MLP neurons of a small language model. Each row is named by its layer, matrix (up: input weights) and neuron, and shows model dimensions 0-191. Each number is 128 + 32 x the weight over its row's rms, rounded and kept within 0 to 255. Numbers have three digits each.
After each neuron's rows, "fires on" lists the tokens most often at its 100 highest values on Wikipedia text that the model never trained on.

L12.up290:071116061141140079166117109098193199194204142123070139080126150055142113165121113112091092162139124116123139112078077092141124124147107112094112138155132176096178069144173127125070133116229166089112110118120146172056147056122098168116162171101063070153147126125124064158120062139080133147169150098106116082142116138153126163184196128129122103104070103145120136135145150088061107148152120118159106133112158145116142133139105156159140154127131113134135170121158110140138118177148073131106167163092157125122124122144151155106137160073113110158096169139098117139127128146117122080
fires on: "s", "d", "ly", "ed", "ing"

L11.up114:114121166201150136130226081169137220095134123066081098154156092141156096160119124129122123168164087132128146166137088118112110158087107190120143186104134157179092088144150127113177137084168045088124123107141155196154170103100173129137150149144094108171126148122152161155168117078160116145140120146095111129111105149127092155107164168099140075102083184180094197131161082107129136166095145079144083141127155123130120166121170207107115098133143125114130107131133137169073119121136117131121081074088186146100128081140115120105100187183119147120100153108124085107097165128120167123
fires on: " a", "ly", " and", " also", " not", " an"

L14.up173:105092110083105086125114088127098157109153151154168136120103208126176122110100089149174100155136139145141130148117093191060141147117164121096116113129130149136093169111127146146089150075186129157189053092155113137114094073114165125146132118129153162029181086089144084125129126142128164120180120125143175203123149141141125097149127128152133137161107103055144136167078086126091086141226093174101123136104112129113117102104118146152102132137146148105165138108151104185132127042169151133082083122107112109163173187182120108044105119111156117104138113084175166130123090135104153115
fires on: " of", "\n\n", " at", " in"

L16.up455:122102123108169077110127106145123103119096123125113191092124149094128101103196120120130104075159073204135105093181123124162099119074116137196161086183148160105143141134150132144098166186107093146137130120111149093174121098174144107106144133126186081105140156117114093145144116128146159142083120130147098116122160131050155145164128031103112145174093117149206125148132069095098101084164102142139150162115102098156130118168128133175127147138119121093152056099110044121146173091103199108042110131153102102185178175120121175085141158149129056143103128151121129137114176149139139121
fires on: " /", " co", " be", " Ch", " N"

L14.up116:153091177165118099101103126076126102194131158079166134167113166162126139110151119153140074111147131102191133131136091096178123143132092116156161149104101126168085154129129122160140156140198145138108102177155047092091145090177149162157089155174153130141099120104171126132105140072127126021182143146105080185133120188081141138141116136119171100148125094114166117117104086152119158107138092181052090137150126151169129091171068180123113157097156099098160160110112172132116140112107134094115109090119057128150126125128082104116168163069121135136111092202140076199132130129147092098
fires on: "–", "ib", "pin", "oc", "mb", " to"

L10.up622:086136112132137133131114155126154196136103110104096140136150123149085099144121109143169078090100122141127131143123078174122085148111105128164093097084154121170112138175134056126106088113162049121128094152112151174113191157126092071195132126187173084085202160115088058170186075120121149159135152071136050183140146119154146168188152148079136128169118117175157145167158117134052120097109084105154098153152078122168148109160150142131130182139086105105129123115065151102074185135145167168107145127118100116172134119128136102112133135158155121159119120153151084125142144148088128050
fires on: " |", "3", "t", "n", ","

L7.up223:107092129165142113129139176190158170154080141094139057164172161129197116129117134107132137103177079081170181163158097196086122181091059182166101116129134153098093118113136094160118130133168137124144111076117141192119141134148139121195137135089128119111147125088135109129185086146117135137149158137162085216115131103127140158137186095142190072182147108151111125136101129153072076102137093122126115130129119136143184105145113132113088164163123143068167136154136125101160197103178150083129154064139152149189085083145146137138159124069133105123118095095123130090128180167189145107
fires on: ".", ",", " and", "\"", "'"

L13.up757:121160122128170149141169084192146135122110137137157088167161091133111141169154171086121143143140041129135133127099142172142063184067140137035166127146157209129168145165119113087156114155110122116123099107171161133162135144110143095095170121077068120133145117126177136219112117111168080042093160116051151196085112142152137159089161132112145068158083165126084123163155127175105118163161154149158145136127195144079139107109148137079074162144115165084132131118124165162169122084136167167100097090127074116102129148143136130116108165120148079125110132113114122099107112135155127122
fires on: " and", " hold", "ly", " from", " in", "ed"

L12.up119:048145137106180149113129061132163123126092128150107107160109126134098112166208091155104083142149117135133170162208073128151112102127122115109191094116155101159076133107144146110098158160167158107158112143085137155157107143145135092098163164150075121138153127121132154152167100146118148151100121123136079112116154161093165131098094035132116135102169158083138180156126096155135114092180089130118056113179082132097120157184154149126100135075111147120144145159135125129100128132176168141150150155106104168157112086066122138098188086123056120155133131095131071169062186200185110087
fires on: "n", "t", " Ro", "p", "me", "ma"

L10.up215:125087157119146135143181161134107160157130148132136161140131137129091088189104172080148117113088108116132096117170066146118104078148089126142120120069149121154179117124177118086157128078136102169110133123169125138148157140127099162149104116173110119170136158113157121150209084142127179110184140225079054059105122186133119171099155140104094092144111170077175145140082164151121130138131147143123120159065112059111128162151162155133114150087120143092149085098073175172120157135111086090082103114131162147170146174100119143170125227172098160122125123149101132190125159143147092082
fires on: " |", " up", " out"

L9.up134:110134122178099135122121116145154096161145112097135090153146145101129126148090112131138151130181126120201198114150105155128143142083117183085119115129121182114131100121153111109135164104188129191143054090177124095114143151145125094151120131065159146137122125107123115144148086181069115128163163114086099154120163165131168130160197102108156074185142147147095109165099073092094097093139184136081061156093123150140118084182109135119086236129128120109143127105095152121195182071124070062138179142097115140134088136122142101141133165118170150087136122074192119094102121167174094118
fires on: ".", "\"", "44"

L13.up669:135149140114125097170103125142144137093075134096120138101201215090107175168086156084154126112140081201171162137180152129106140178114164078122125141176157160124147139160153117163089117123180136130147127078138083141130162056099136137116097138141102128119169198122128131138156107139147098108086160064105151124092085124161168131154184170114120154129089091145167134140109155185128077169127157139109093105129127119110162138169077114067084158116128151105122156118123126198188110185131088113128125110139163081155063113189127067139123103064118125150148165113121127141021129168143136095
fires on: " the", " in", "In", "On", " In", " On"

L6.up751:131093061157115158139117117126105107180105023147094139131149073113121125171094157101104121052081156080154173216120093132232112155112164150117123086164101092135134089103142128135192131113151098081132145093095146133150192135146095100108124101107145127123126177122133149147174148161193119081163160156137119092138156167144200137081136116130102147099150092082163103121094128115140163056175109158155097182175055112132098088162114109117147142145131046116138151128121136149135132128107164120090132157141132068147101138118141124093131161137112115123135105110160097166141118195089185113
fires on: " North", " Great", " High", " South", " See", "North"

L12.up250:122134169127095134170118141107127145112118098120121166128170102176155139165136085090182123155143112120157124085116161174145120182112147129119142085114182139100159139154107102117148097140126179117193069102145134206124168095142109177121113126124137117121111110112121155162121132136171165043192133145126147072095101156177131135093162145070176141128130069110150138119105100179070130116161118167080139130154112091049090111153064143069180144148113101096117167081181107143156143117137073136063153110135144045160124145148140117102142060092131164062134076143125096114101113165183159061
fires on: " the", " in", "=", " both", "|"

L14.up476:104113153059179119138164184154160147107170087145133118105153102110115096153105121088112115096217118098165148093175150168072132127146134159130128136164176179121155112151106121133223110171120174097141127147108138148090173101155107147104105169138095167103168127145143124169139106138153125148115158053142160088115087152122130174072157099141092094108099145057115112229137091104075138111152118130076138163095104171056121150137123146153140148094134133113113112110116123217168116126126100107085124151136149094137071112145160093076166108084113063080149108133153131128048126166154117139
fires on: "d", "s", "e", " so", " to", " by"

L10.up227:147133079162174158141130143086146100099090060072184112115154190146178131164103068107142112156140069113107169165155092139171127162111086096113136126181130180178179100121136100120126098149099078078154149065074140085125147083100185164161109172100168155102082193129091106116112135080175107123107147147122081150112176134088154169209145131086113140146121150161149105187132105083113096164150122162131105115120065148073101074150143099120094128166139117118115159141153149155173137198196146099173116143133083130170130107168125143110105137089162099155116121100115115120087128125134075116
fires on: ":", "the", "with", "\n ", " -", "now"

L3.up391:125179103156135130154107123136147127132167162124097120145156123116103064170142129134144128092180109117148109176147079147108119119053044168100148100117127154198171122123138115112127159146129084119175058138112060047128155158090073060189071085110137130111208174110146043159155090133081094115118148125124077172141183132128133079157124100116094109198149152207132152144109143108111147108090145079156098147080104076096099083105086176147131152139130145119135186157085180118127158153136108079109138127101138155117076136158156155100117128145113143105144149115145110151150123165104120123
fires on: ".", "40"

L12.up393:125128127130106205182119123162118099143131119159060100118191126162183107177109144146162096055157133107170137212129105164101120100111074127093127128136114126098112135127127132153102136111098088126115156141114158059105146089159106122190081112111141176101136161103119070168121050130063137116167158101115096144118123110139157138161116132132142088213126103175189127167130149131113168168101100146098153173128078116126055118127093115173082191131137149144175200148138158110140152132090155114085128178068098101132057144114174152075103112102131056105120087114158150116128125139135092136
fires on: "."

L13.up323:132142134186202155088145162180129171094105113136075100119125139077168052149120158124134110137137122093157112167106139173097147185082085188124124090164150141137160099128122117154093103065113097137164182116094147182133163111083147070139095137098141068070120143141129138133102108161162178114155193167152113112123085147119124150171150119129132117157124117127118137151167153130099083162083178100116091200110121101154135118102172146173096176169129167120144136093145104142118150085144154050118058118079164048141115144145156150089200107143106104096115107115116064110075123166135127079
fires on: "'", " who", " former", "s", "000", ","

L6.up550:147097139083122108124161206084088133131145099120117109072133129163109155156114214091141118130107118168173147162153037187110126136147095064072078145123164074161087103114186138160107148158126089123117125122153121088185150115103152129152129111163101120072071122175204108118137157086132120130163145079095215135141115173135140147140136084083148156133163127109137118157120180104084159146149060105165079173138152114106136106176113124117120153108094120185141115051133179134116133024109147139135146078126148097146104147132152111113144132095097120133175084119103117171114161157114148107
fires on: " United", " due", " total", " Independent", ":"

L13.up15:107126121137177107169166092135129125063082131069116120120112078090130146124121138138144131131147121113137128164159093108129155112157134156099101154095122180106082152149119084100122137184190109143101159126147162135116145164089102202140167180104084152168116160111098075138195112141167141146094087066107112151125140122125188119133173084113112188177142117148123162211122144152062106129135120060113097123088133150060134078136136150130162128192128079090137093131166141234132135140170112130113183103123126167152080098145154120118188069132139129156113116147138065178162134133095062090
fires on: " |", " (", " Albums", ")", " 1", ","

L4.up450:125109095152117089150154187118092107137170118100111159129167031094095109130183081160185178087128146141137158127152104127136113095051088164123087135176156161182141160133136147081164118112124080128184091112158131088123102139144106127184091098110143104142183161105102072174153077127048151140095128086059094184105154104165168134132119119104177097183120123190156175186073139146097153107140146143138124140098090082146123029143107173175129114136121157123126121128089152132138133070127159084096173112117148093191088122158110141135146119129107142124139169140140128153153144123122096088
fires on: "."

L14.up355:090168172136219139142150093115153134153154086167141151100099097095148114176140149067111127121112157106103137141155085153169049162097165200130184114153182171146164152135173145129136149112151115109108150095103183126167206098143120131089098106120129073157121182122141117165166120138092130078164084123106062073117126122105143130068153144145122082096091158088096139188144091124127138141118096111198118155146109156161115174178101179150115121115132121061135154119105096132119102135170121159127163108149116118158091089145106092062107149095134112128099139155140070147064166167209150100
fires on: "n", "t", "ly", " not", "ve"

L14.up712:101123108068149150167187141162169146178154152092148136105128194118173052082088129157107130131155113138139143123171142162142112081152083077081125126166216151118094113112126142133190137146126183147096150083113119118115115117121147055127112169066106146084095193144116135133156122093116112106096162157147096091107102226099128178158159182179163138148100150098152158144120136119091084048068154134090094178109147154068159162108097158165116157159116120118133101102131121101169146162110119120107119134085122099135076111092162129100187151092095064105115101123187140159125122131135117149
fires on: " as", "s", "ing", "ed", " said", " so"

L6.up333:185148087169079184177086193128136115096112160107089120119168090169153127160132110156141128163119132190120179151144103151119154135114086135129126047088131152132183093135161146083156127131082041150173080127128097057136122130139132151167115149206141133157124154123131100109156074129097135132089133082094103131115137178148193118150106124116160165192108090178160089156100153135112116120101153141107099083114070042075130102162129132119139124135097162134122101153114197115097129106166186038103126116065117153141124125123115178171155146129145128154122123098197099123082159136110120123
fires on: ":", "-", "'", ".", "V"

L14.up702:093157114079146176098204161169168128127129124111124119046166095103110135110061142050091099106197106138104171126109156166200097105043134100137108144129216139161144114127100112079116074190119115144164116139099132147081103113100130173200129148142153128062152136098114082078184124121114107133086156179128122115120194182145119196138149111197105201111114127090109127125168154146145095142158134156160137128127114139085126149104156168102111104149114163094122118115135143138128126123151115104115121164140142069159109164147109065145119086115122171167117156127165115122084132188111157119
fires on: " after", " After", " at", "\n ", "han"

L12.up243:122106108149128110107147122168153164115097114131112111095121091130154142134180136137210125078141114113198191168136169126165101110138123176161193142164125136083160148151131116160135125125128118108152114102158143060146106120105067152141114109150141137083123152090114148171153119151127190088159134147131086141100111118120100128166145136169127047141134150066156191160158145189078085160078093091183137102112113072077147134176162142120114139074121048143130167164105143133157155175186114098128107125115090156111086150150116163130131057119168141186101104046125083116110202104174114084
fires on: "on", "th", "-", "ton", "t", "er"

L12.up593:159079130101147162147167186133158122131132154098047063141136167079102099181082086120057095155084155108131147160131108114167129099092142158081103120138142119155106142100163159115122165115162099169122134119106120112144174113199098138138117156077123117062129146122107076125148137108123161108158170155115045141112117148098100168135169159203167067111118155102163148187069123137159108127083169152132096159087099148205105195170160182168063134108120172082126104124129163136094163126133116150076129154124131137138098126114134139136146194108085169109123142194094165160126165134125084111
fires on: " |", "n", "s", "ls", "ff"

L12.up448:138152176227139151114132153119127101172169070053093132103132094128137200170172106118168143101112107087174175096140092122129136089140188149108129109143092149152088148163131110127152084150124151105147165097206122108128137118163155168114144121152163141086092147113107155106196065130124117094174160116197131158100142166090097126081100114173070125162108128095089126149123111127097116129103146145155132108162104081068165164122047106160123139085111094109130156114154168138150169160106139115153154107099107082173134196136132089111128105163102141193095107140205088114141193101121136090
fires on: " to", "-", "gan", ":", "ian", " Country"

L7.up1:076130160135107114098157128131135150068175099098133178121116085084115077166110187083158120130158103200153093120139076144141097064141130135141170101093172149101155180150144118141148151045130140142129113097084150128155116083140114107173144171175136099099120153112175193137150104104074164069130092141120142152107122162090171154060149136126144123127081135135189136156133105138128107044095152142156144113118117110142131173158151151084155139107115121104137111131165084158125150122125067118117127112158121152218170140234154100114194149138104101132095118087172112198121146125141133056
fires on: " and", "t", " not", " |", " ±", " or"

L13.up661:103123127100158174187162076132100096132108136141113128110153098206158172111101163140127135057194163158081108132126137157154104119167083093089136135113152204138099153100178117109100131115131097121116153110127114080126091173176127144177123130125158113147171174123133124112128095177122106120153119075151064152096159170161121154141163079161160076243133138178148114170147143157088123125112079111137071123146097129125136082159059119138086180122116088137117141147163133176146156122149155122118141136175102163194113143093134096077167167109097098114064111131107100126111113138060098049
fires on: "-", "ed", " out", " up", " of"

L10.up0:083124163139115075173097092114128144101164107081067128077169105114156123180161130102145130130141149119112146096178120136127169078127101153132119083180143125171112136119149123147120168129149141084132145153087080091160113113184136185116107134065086131098163166093121080109114108155108151061162132173098108125112116127093134173141098128136169089199108147101171132173098148173159127149108148119131129117170106128181143130153165204120083115108159163115138088154127095159175139161095119125082170172131210104147055113189152122106201159103090102115116162088120113095149155120163059033
fires on: ",", ".", ";", " |"

L3.up654:102111124215119174149154135125090117105106117095070211118162095143100090093135121104135102117143079156152116161153108135165108190074110115166145118093144099152132058147126113148195148138106089122121097128145106147135151174110203117123152147123109135145067109129114195150129110107125142106060124076079120107127202143079097145092117118088060106126116152130142138126119150126126172106106113117139176155112137128127141109142138134121120181104119164124154164146084192122066174149128121165076200097049192159152163131145174189169168070109107137148140084162169130197127172121144113105
fires on: " Z", " Kr", " Rh", " Dra", " Lu", " fr"

L6.up644:112133132126106085140166121136148111111106121146102101077204104154122108176068147159130122074133111124181136105112001150135046144136139145117156156127136095197067116138182190164095096144110093157174131088101112119082134109160139141078165111102155139157074091208171094129165146075089126117109132108100114098121100178112136158105148112081199100145088115112080088167105172123116173138148096110150092139158100064155102109150142123189093128116139128185168179110168122166150179088121136107125123128123155117159148153132091145114113103144075108093165086127099074110117153145114114122
fires on: " not", " United", " you", ":", " including", " ITA"

L11.up102:133157143160134136144127121113124048098182117168090204109120116129083180142128127118158117108126152119154150116166130110175132091115173134082112086148193173155106077102137151146175130158146137166111126119098130113144152080145111091168100162061134127152148158102135089101156129113099097073142120209068118144083119189076110180178115179141175137116106179079139129140089107160117143126080189134090079152131095122206123148170088153131138131103176170112155097154143088106148112100157099118067180090089136065148155170170141082079126134086102087093122156115162131116146147140195103095
fires on: " |", "."

L14.up698:092174208208160150123138120141109093164165103110064099135165160204076099170079118076108100104103106132114128136139114154117066086131078160103167160153157134064117083112141152131108165124191117131133131114081107171114119068159129134089108194153105144115110150135178120165116144102083143114183119146153045078104102135161146133134153138149148061127076159162152145137130107171039105133171109062128145132138150132126147162161149138122167124093121088100126102161147135119119126169155135117134172142154164132179099128051106105122178127112086146112098138139103138128108142163182137049
fires on: " not", ",", " and", " or", "t", "n"

L14.up718:094113185150176092148106139133185113181175115107163152081203167150092151156110117152163085104184148133120165115116099156121121191118119141082111082154135158150117096098145147126160091099165111119124087130129085183090096110129244093183162176141133085158133184110136127117136083118107099176178113155145156132127118100157131145138153140141193186134095071145146187154135109167052083102123188138150128124147086092037133132142153150154138110160123135125118079129131149115150118127086084102087138128128168043196146143142106099131091099084124117117120157097141137168120112157161121114
fires on: " of", ":", "'", " that", " by", " \""

L13.up382:138134111147188058106138171107128154118155143141065133109148188220126153159151134104116101134099122156166113140112136107139139083108166117166122105118180130130072058172141129086118143115136153128105069139169093179160180165151075142088112137053091132101124142108115110178116159141133143147115159154090140095106128128144148130123197098160091119092149132152067124168093104191110060164171148116113129157137094059148095136109114167126086151157153103093140150113143093195175122067123063120082155138154099069145058145133096150180144163072093062149127129139109144114132142140138068129
fires on: "-", " \"", "°", " |", "|"

L14.up82:121093212170162169142127112080104137143105076101117103144114133159132090154152104103146110134075106139133175130090136100160118152140133161082149121107079173160121111105137149113110157133146140157103072182062040124068086102175196086162177144108100169078173122129109138079109092107123166120143103171108112199121151122160121138200142136166126100117147115105132118150074123168121122110117154171133117136124135092120110114167125155103094159150130063120142096151206183167113181166174175072128118139112138121148122095139112060125123135056080165164120118175113106121056099164146152085
fires on: "–", " to", "-", "|", "con"

L11.up723:104125171156156068176103113128134173119077102097164111062184167109103132149121097047135133126069131180092105150223130139116110142152169082167102098170146149164113153145130114119162134149195098181109175104167124141185187037125172155120099206099111095155134168114126102119176106105137101087141142100151125146098117165156156169123144079096126147157094143110145126137100143153119136121086148164074109160148107119143204110163156155110104090132150111097125107123174141156220113163124116095121100156160155143135149134113132114154099120157122098144115174110165166113058104117139169067
fires on: " under", " as", " at", "ing", " for", " |"

L11.up180:095136159165197120151096138194127108141157124082117104104178200161102146196100117132106104162174122130133153103115081133125130110148143121077103128151129135182143076133167121180126122150165128112135088048091054135104107091140162098172155164066077139121142184103123096133124070114131098128167141166101086168094153102125121145188106110170173124165134090103165141120097174146126105026080140123160053117150103123174138079147151145139107134171135160136142128149158136124107140114130174068130133103125109095220170125122140160082102154095125122134087135098136109111073145176160102076
fires on: " that", ":", " \"", ",", " '"

L16.up688:062168101130133113164166136074108176123143124128140157138132085094113084051128128058084097157186101163147148098149117137143084151064130148145152162109155115203160087115122131156152112117091121178158103115058146099183171119148123144137136151088138140091165103106124140159173107042139149163079164128105131114142182129068127140109107067131153181149129166148151153130139109076143077116176177154143098153096051126146147145129111165158107119143128161109183118122072183105130188070158145137102179101047113123155106163155111165148165110137105134139128143156123114145077125197152106129
fires on: " Z", " Da", " Bo", " z", " H", " Kr"

L9.up160:117093136096166095140100120107162153152136117059116117107143144180177171084172073142075169154131141086134142121158123121122155217152132141192137101107101191163133114159109106142152117124136129130130135131136126138163101133155132175178084128169099089117156134116137096063144113088047170118121136134110121140122150149085154201134133110074137172155077054129128171198090097122123152156242109170121134129116122118132098069136106133147106125202143156115141100093135154146108133113121140085093094130128074145135138130149102098052127076088079070149124148119183125130095148175106151056
fires on: " with", " |", " James", " to", " which", " should"

L13.up517:124092144104103055111175137131108151093098072106099135129154127134156112134102132070092145157134165074134140162165108152149090139159123195127098139158142181129146142121124141141169104186116122105164160111164088066057121100144121143185123139184121145135164130109126086127158164123114130121156170090150151157093122118183177114096159129130162117140180130112111127165066191176070092082116134164097127149156098177134160138151103090104157086090161110120131127132196118208225136137115102108108101063081123066119152098098102102130113102139143087174082145098122195137116164130120158044
fires on: " of", " a", "ident", " for", "al", "ing"

L13.up602:099155122160187093130083109099216123131146090131085123126125080122108101217141157124136084097169066116105156149121119171135105077097169126092159102122168109133165099155131101092162132195124133182165098129054217162095184136107118148187125149129131103153171124094119082130138132090131124136190143182115097136136154085131200192143115131146127163095096153147104158157132116078106104131118084118185100167152107154078098145128133154133145108154119122077165117116067156122152116116119112167050182109149093083153175157115139148117099082098090126100108146164139108115154093172184117119
fires on: " |", ":", "t", "uy", "v", "unc"

L7.up132:144066131124112138174102137148097132123193092108101132078200120118106113117151154091080141041164130122138115167120051167114128134094122173154108091112173150222147084110135087138167117100101060142204101108141112103096132154117042142152109129126060130074184176096140089121161072074084140151151174123085084180122170158094135138101129146171155117150127179126127147109148125168131152099115079118184155159120077105150124082107115179116152163094143153124161140136102223121124154169129136096117106127119189144129089168109144154106137126086142156123120162088156123133136140136132127138
fires on: ".", "gh", " Wil", " H", "il", "h"

L5.up287:103061152153121116126177183126119116126183132098125179120107144123145159132155155125152181140105158051142219084151119144132104102062120111172098081101171174148085054114165113125093114105141086140157087133169114137139142132165145122148150132153141084154122103103115135160145039141099154120131141176150110100080104196096158161120165086136103096136137162102140105159128099130150136146153161132067090175072079122127094131136201208173069161172132145093125116137079121185110145150142156074137115106139139132146109109163140110142200163178164159169135068082156137168115098112118125134
fires on: " |", ".", ";"

L16.up177:119127127165149040127149095139054116110086089078102145080140144066122166092124117139182130118091135108123158171150099150176052157132130080083187136099152107148155091104095074148196149135190094127130158106156101092148165126152155141130148157122107109133103138130116067160196136116126131104080163097159141136118169211133200113129137092120088099156167093141146115126120153149131112112145108146161145126176116109157181094124100132083178148160127075113116160145163209126126140135160068137117106169171148092171096148181065124107148175125085138129117114112207091141095151140114123080
fires on: " North", " United", " South", " Second", " Ed", " Great"

L4.up762:155105153207163160204117098147137084109126113107117142128142119109127121128095157158159138086131106158142163146143104127104123141180099115054143099134137154078183133104139128130142184159111115161098139069094007116104156111096201118155127214135131143101118170125151142112145100110163183119099135106116142135121133189148145166118174126133124152156109100154150096124126142105027031113193149184140055066143129128060154144105173119148112155053141105113129148117172121126121166145114184115134111138117114108164118130104117160096125159087097103151089117072150147141094149155125121156
fires on: ":", " by", " of", " on", " under", "-"

L13.up289:075166171075209110115112150122175144117105075061115146124137157075080124206144151175115143110136114132143128147168106128092080124138173132052138136125173146118132124151116144110209165119125120149103133115099119108138132141130130114105113142118126155137178172114106043198137165078121191122149127086153147095114114162142129142123118115136084145132181159091115173165106133165139106065147117082136135132079093124089112107106112121111134104126112105110121149145130163174141183169167089124114148107142100170125046180118085116160197129176072061146101067183159091205114115153135116101
fires on: "d", " L", "s", " B", "n", "ing"

L14.up516:111120060132112126179102114118140096154105144098102092115142124159115155133081093117135171039131140182133141135127132156094184115105125131074127121118116136187125102102152126131161097103171094143127119106131158080139137123157148116137127198106127121156107146114183137126161082096203135064066153089099053214119136141218146145169150123135109179148103097186150107136123157117108121115137145063147104128135119097110148087152076124153068113128139088098133106168134203128159117124143114129166115126089139082228111124155176122145139131095085132157108149164223103133107124084113108062
fires on: "On", "-", " under", " up", " on", "'"

L16.up567:094095081110103107156129133150100129154135109108166142091152158195123136150083144068116096059135087119102137074124126178173096170107102084180100126178145164098192079150149098074135128180150129098125095105091154138099089054103127159164065154161124141090115151120125149090178145107111134102124143170162102161129183120126161210185145111128158147164086128059179131127101079157083126159168110151138121137154082082105084079130128146146108167150083174089139093108130105135179158147131161109168086150147139097162141145169141082098098107116110108161152116090182184084150155190116133139
fires on: ":", " |", "\n ", " at", " →"

L11.up106:081129139124149154151117145174137160114136111119116122170134081126137104086119094100153104131146171103165135180124108173133134128127114135086107122159129129116032100120144049188189123180153139180140146096129104148102143126187121184206094149098162101106118154121145113147157136157082120141142168137166134150109168136118131148146200131140111111124111103092155113141025125154088120193111100144088176128177120137180153075143063147101143197151081080112148110097151119097117255149125107141127144113101189108137144124125113111143131094131154111120112096117194081139150165150185087102
fires on: ".", "=", ",", " but", " Country"

L12.up766:156169133168177131115101103135164129087127082120057090100129134156141124101166100123175112098148155162119114117144158133136139155145111087113166130128144181134120122137111116158098127202126111156160135066153124110110119121113179205102149191109150176122123134116077095132169093100126176128200134104103169160120152113178156155111115117171167165145087084083183118167137113138093050088121138114199089082181148073050180130196123122119097138123119060130133159115159129148113149134139124111103098130117113145170138173157138131108123106111106121173082135131139055138134135191165071027
fires on: " on", " the", "-"

L3.up179:119130172101144208132183120084162133137111070148133161098149115126127127148139176082105142128141070141116151114164139132163066070104117105105123125091214164158185171114159159144181115088113089154113136121102117100119133119132165134180142123140127097131107186100145161122198104094119137104075148160131119116075122146129127179084191069163100111126049140093167119172078126125118122128101170138141162203096153101057090160181165170146112192098131128093144128073133111180121104154132128110112091129124107128178123078136136111141150129128084110099099136116139174200074125149082112061
fires on: " and", " |", " to", "\n"

L13.up340:133116123064159131094171147132185171099108128095052125140124142146103129129112127120119089189167117137192129136103086165163099169133191108085088184152149160156084147129159118122098104156160091168136157101119091078121113113141125094106175215111107080114144197104087091121101180136146162165130118151129147137089129101104160145165208137103146138141121102125108178142070150118138101097127217108166122196135162156182119147101115126143120125140124147106126123056172088163094132096182165122081133043124126139153137085124153115155129084119135135097074129161160163105112110154138062069
fires on: " would", " compl", " will", " may", " should", " $"

L11.up337:126145138163171066177080123146190158084158103118176133150149111041144085177138092153099108106151126131147145164161084146153070168097078124121128098133135134194150106166150106108112132153105116125093145080153099097110134104149097132160126156133133157086151201116125061126133078161079144130214113146121065174115120154105120102207120133108141088153158179135085156194095110123147135093145141117158114127169067135102132099108165131041151173104131094110149127165090167101147132155145173095183138137152100164146111133162122149134185108158117110162111132073141147151136134150085055078
fires on: ".", ",", "-"

L3.up352:111135127126148075150119145109096133077108111156110151112139139108087118147147116070124081166130085123168161113161125167195043199088179151135114103093144185133127054146156122146166123150096112119143129072112148152167146131172161116076123140081129157131086101112111149169112099096094134132068160026092152098124171138082167119158131132144148133098141146117102115165111164171122149199182185132131176182144138134100131117147156157103120108138134217099148183150101116149076126105113073169074190069070139126141109140185178132126196127090136132118118116159126101146161136146155135126
fires on: " j", " Kr", " Zh", " Z", " z", " gu"

L10.up564:089133104188181074176095124154113126114154159062145128103226153123084078169139077104109069199098104186140192146165093128144103097107117122127096099147169141171148143151127103105110135097195090122119141064174101181162149110151154141122159178066125161174108128108124098165132150128105086146134135139069145129104139148140122116181149110157135154099126107126177082099092086235118136098146142132117109135175093118129178166191121175108130131144145072105135119145144115123188116073135083076098167110125169094178119108153156092137137138103105150111128122101111126113126146130193091111
fires on: ":", " \"", " A", " Of", "-"